config = dict(
    num_hidden_layers=13,
    num_attention_heads=12,
    norm='rmsnorm',
    norm_place='pre',
    norm_eps=1e-05,
    rope_fraction=1.0,
    parallel_block=False,
    init_std_o=0.00472,
    init_std_up=0.0241,
    beta2=0.99,
    decay_fraction=0.743,
    decay_shape='sqrt',
    final_lr_fraction=0.0,
)
MLP neurons of a small language model. Each row is named by its layer, matrix (up: input weights) and neuron, and shows model dimensions 416-511. Each number is 128 + 32 x the weight over its row's rms, rounded and kept within 0 to 255. Numbers have three digits each.
After each neuron's rows is what it responds to, as a language model described it from the Wikipedia text at the highest values.

L4.up4194:104098128149155146106139130070116164091076167145144119182029118136093067149115132165137150126135090117147160138138162110114171175089133167172156108143105164130112157110109113124138161132158130220139120108157125096102134093138148130061192103168112137129107078180123082118160113157071116130
Table cell separators after names

L4.up3453:080092178042090160205101066131168069149096090146112153115105169132114101124136104161107154117169095160154139075105111081155138150060126091176147123145087115059111079117154159133146155174118097099061165141071150135125138110143135152180125095137104159120143137054135140147103115153141135073
Given names before surnames

L4.up2412:128121136071140159131171065178132138131165143194165151097179099125111045157133143152126168107166105154154138092120078136130134127083098130125136097119134145182162166126132155144161127162143146146107117115144129132089111124137136092155086118121153200084106161156131141147067098127105151180
National/International and -ion words

L6.up3336:165077163204147165080106098165207104190158132145055170111166120097098101088131146101088074049128083093112151098116157113108151119103129152101153128076161206103099164109112108097178061118139172120047133138082105107089124104162095106160132142122187174131149077138177124092115087174080165158
Mid-name proper-noun fragments

L4.up2249:125173164126148190180122141089147113150187126121128108154149148118138152147098104084104114120155170123122142115109108119095189112108056075131078093137173150169107124095142124126075156163153152145159131110165103136108166156130165079123130159121145142152095145134092108037165133120108115104
Event and place name words

L9.up420:132080135150143096150134147168126159174169144136171201081124089137162067118100095111100126123119119107138119151123133141111140134123113160124108166117134116186121211117064151125137133150168159177151093156113135100126070206133109107150121112122070114125165178120123058138170084181136255126
Mid-name fragments and National

L9.up854:171132155102091141174127131142061201145167191127123138129180108153092183146133176128127164106130157098197162123186078132093143156108101179080141143138134111140157125121117114115105142127105154099142133105076143098111134126063132129118078110132127104158133041079157105143109170113069108156
Architectural description function words

L9.up2545:133133135087182106099144145175174140082153104120089126135074125145122122139126126119156086141136118106123066063164098103143157116127155129215149074072130109132095159131116155083087166149168137161128081108113115127145100128134127155107082074121173125092149178155143141158147122153147084116
Wiki structural boundary tokens

L6.up2711:155139131121130145105085124121110097134075065161131102126089107158124121162147163173078050161111127183117093138164087101140114123154132153172099066122107131124137069154100111141164125102147157174086088099115124135081130120148104074142100070151161086109075158175096160068181129170130110066
Verb start after "to"

L4.up4503:103094146197114130156132124101137157142170108150142135127105178152080054138132060134118077139130177160142115099141122108172161117080079193196150163140127121135137136089109100141111109080123162120133087125088076132114121105126091044117050116179139141095192100161165162091072157158133096167
Country names

L6.up2897:123147148172165118101102106125139106176092131135086162123162146104096082159104164116152113149115099148155117105073119175133133088082120153147155063107127127194147154135156159112121110145168155134183168133147126086058164186131127126083133148120095117109155152125126099120099134129139111140
Event-name start tokens

L9.up4299:115180062101088097127081109161147102150178064177112178091112140055085130142068156090105098114110116139155160158141128137144152113085107084203133106120146098121133066109169117083137108098143053151128135163123156145113110148093164145171133175151168053086141111116112159051142099166110107137
Proper-name pieces

L9.up881:149158058120162183119146126153115096102125111114121144146070114161104125111165167120123107152145095160144084150166120101119111138065159125137200140128105092125159101180074161139132088085124181148139118129140130138107122137102129075130113137135112130124142145138150113108152138108094144114
Title-start tokens

L4.up2583:143142122124162120112152065115146063119109063137134111140102120123095099158137097144126161169159095110115178080136064093090110119099137095108087201069120114112154155093205102168080188107094130104146119067069090098078149078163147110105140099125100101089126181111172112151099130111107135115
Mid-word fragments, headings

L9.up372:098165091087122114116153148159140127126132141145145128158136156151096147168149128148073069145148143174195172101100150120059142119169125146164198187142143124121140099134136155148130076175117175180136086112090108109125157192136142116110116117108122076138107057093133172085126168127174130136
Geographic and infobox data

L4.up1258:132161121092116152131124136152085142064101194108099166100164111163105143195147100183094117160096104144117071118175108147174155137165129120187134152097150101099163142171211116155140100084076108182159114067134121131131084118095086131117109099132122077104093148119172119113093137110072081149
Decimal numbers in coordinates

L9.up3251:164127081146111106143109128103150068144140145094076123153077097163111116135068133118084142115063155094102175125140098109105094153083146124085097141128140110122170143126132121104171146162167120102136159071101110145149097127152115154122110109103098150093095189144157127147104151159122135153
Sports event name tokens

L4.up1722:088151080147106113128174155121111133115170130114090135083065115082116111082140118175118096127153176164108106130117135148099160176104119091119111097063089161105136067071132194126165081123061141161115136071092103088106124171077113096108114056150123111142158099124152080142118093154128202082
Sports team and player words

L6.up40:095106110158145093115087097105168145122133113147136100164119146164080081113168129125064111152126054097150134128128105139174154148086172131176150099104102168144155144193165108087117171087145106111112109095138146040075080193106148140103172079162166102112163146174085173105182122154054193093
End of structured entries

L6.up2209:107122177124153161125178126091124135139127138130132151140101115106158181131099097155127171138168097127160146082161130116146094169102115109126120206153087124121095096139143183097117142133094168183133161079117149192089114177118123151184138155166087094191120073099150107101165116135089121136
Personal given names

L9.up1335:192127145119117152143142158160130170110155163122116150149103099090131143151134111122098110107104140136205158128134101122091095172144085127161141119142169132080176120129120116111091062108143179193132119097145089119072133164130102149093190121114123173100094071127134123139135137110098148153
Delimiter before score

L9.up253:186106132155182104206121105103163133134131095097098058145097087136076139163083149136114096096129122150146129088132057170120124178088120136107066116122142138177145194089170092121164162112052151118096159063159069067125155093071127122086165127118180107147121130108078090154099110111150161079
Space before numbers

L6.up3052:161168151103162123161129138141107109091088082112112086120130088162036181142137127193076125186129148158142171093170126095123125131081113094095090085128116150113126130176117163105112130158153122113128151085111100085149166174082097081081099086118134129106149135117080107077175125129104171113
Count quantity digits

L6.up2165:087126144078169116144072069110093125101153114169163186112119130187135131125141140161119121092167156121143206109147124088156135114093120149196130156101128143097156169098124122027098125121123104113101115113082100120157163128161135033147172086140132098131160124094097116135121127175175129159
Mid-list item boundaries

L9.up1737:099178171139198144139136145112060095166168110153209107109072149094077104129141155071101088141086079186172144070171116087094134092122125120168085097134123106165130153138159107073107169085108142136108119104151091100143188147145160156063082127122151064113133128121091219111127078113114168146
Entity names and table cells

L6.up4242:131109179117140180120120139111072089115170121086078180122081080076132106216123136129118073104052112168155158132073128082190133099119050118095080139117128079133091149111093146135163138138103139196151094067076103103133118112125149114092142098130138097136153140125144137151145076174126140159
Article-lead definition words

L6.up4229:132131176158117120072061097121110134141095099114117132154148064154176136124134118072087092099132135189088135127142099109145070155130124101146129067140099127161115134112130168114156126105113149106113134123128094089120161145210124109162104137147104128090132096109106081183194102084149161115
Digits inside years

L4.up3720:060158088124121208139090147128092095177085151151077176158162099117153115107171182125097157176177156148147104152172095164068142160154133164129159158106147088116161158104124125094158127170156203176160087119075129122147109133105111058162139160181093132138111119136133125125108036164092187134
Early title continuation

L6.up234:106129155160150083148120124172131173114091156105188163154162119217148099121086122175159066076158086128133118082193159154115078104152119114049063105101128134161083148109109127134117120117114119135101167130090080126109155095113103069123096160122093104132133084088170170046094127103109138126
Coordinate and number digits

L4.up3838:136168116140111116102138103116085063071149069117085101128112110098117149108109165163141148104160154150105156111172100137164149105120103105169085133090083138178134097180170164146136159155123089092176101085133174079116157112135070085105088141124081159126144082089180073101164109166145123079
Number digits and linking prepositions

L4.up586:068071102181131136142150117137032124159127108141132139108054173125076166122099117101101117092135108139139161152141132113106176116152132119149165070121091147086109091139104056161135122091088136101096053102166110078062157175121080136122112160168105109151149118061101089121167094157053169127
Leading digit 2

L4.up4427:111078176115185172109130118106175154099144086103118113130105098128107128122107097119144169152127064157115160065082136091182054106176140147165096069141125180117141081164166113098151184163098151179121094063159038133235126090083103147122122061169139151081138119114126113057103107098152133120
Start of a number

L9.up1397:112112093157187166159129098112149138157177125155131153116134116109123136176141159102110152192140140153130136143164091108113101102133130145114125096075097098135104129193117088169175124138156145122073140089112122057058122169143109107137121128098053119177141152084168162125154054126101129146
Non-initial number digits

L6.up2232:143177092163133184140153085159116110162110129122097151153131108136054171137080111150101118127131114170106161044188111115100096109052118138145087105117094157215168135147140113162118121132068127139118150102102089135121107103080148134110076073115147115095118122115094151080127163109107163101
Leading digit of numbers

L9.up3759:067124175135162131097106194116104168134090082157138113119120129149149120137104095131101177138056143170091136120180172114082150089166166115150147116109164091164177149116103095098047151134119179104131148149101081151106143095125175186103186094107141147142107193124092119128158151097096136130
Word-initial fragments

L4.up4415:139122073123184109151169172105101157146128102157177146164146087175088098195121108106126123117138093149151226143108123107146154151151103152143146103162089144171127138106094100124092095089186149102100092117185089117160163168125107115132116094192112142094163099166159075094059111163090102145
Spatial arrangement words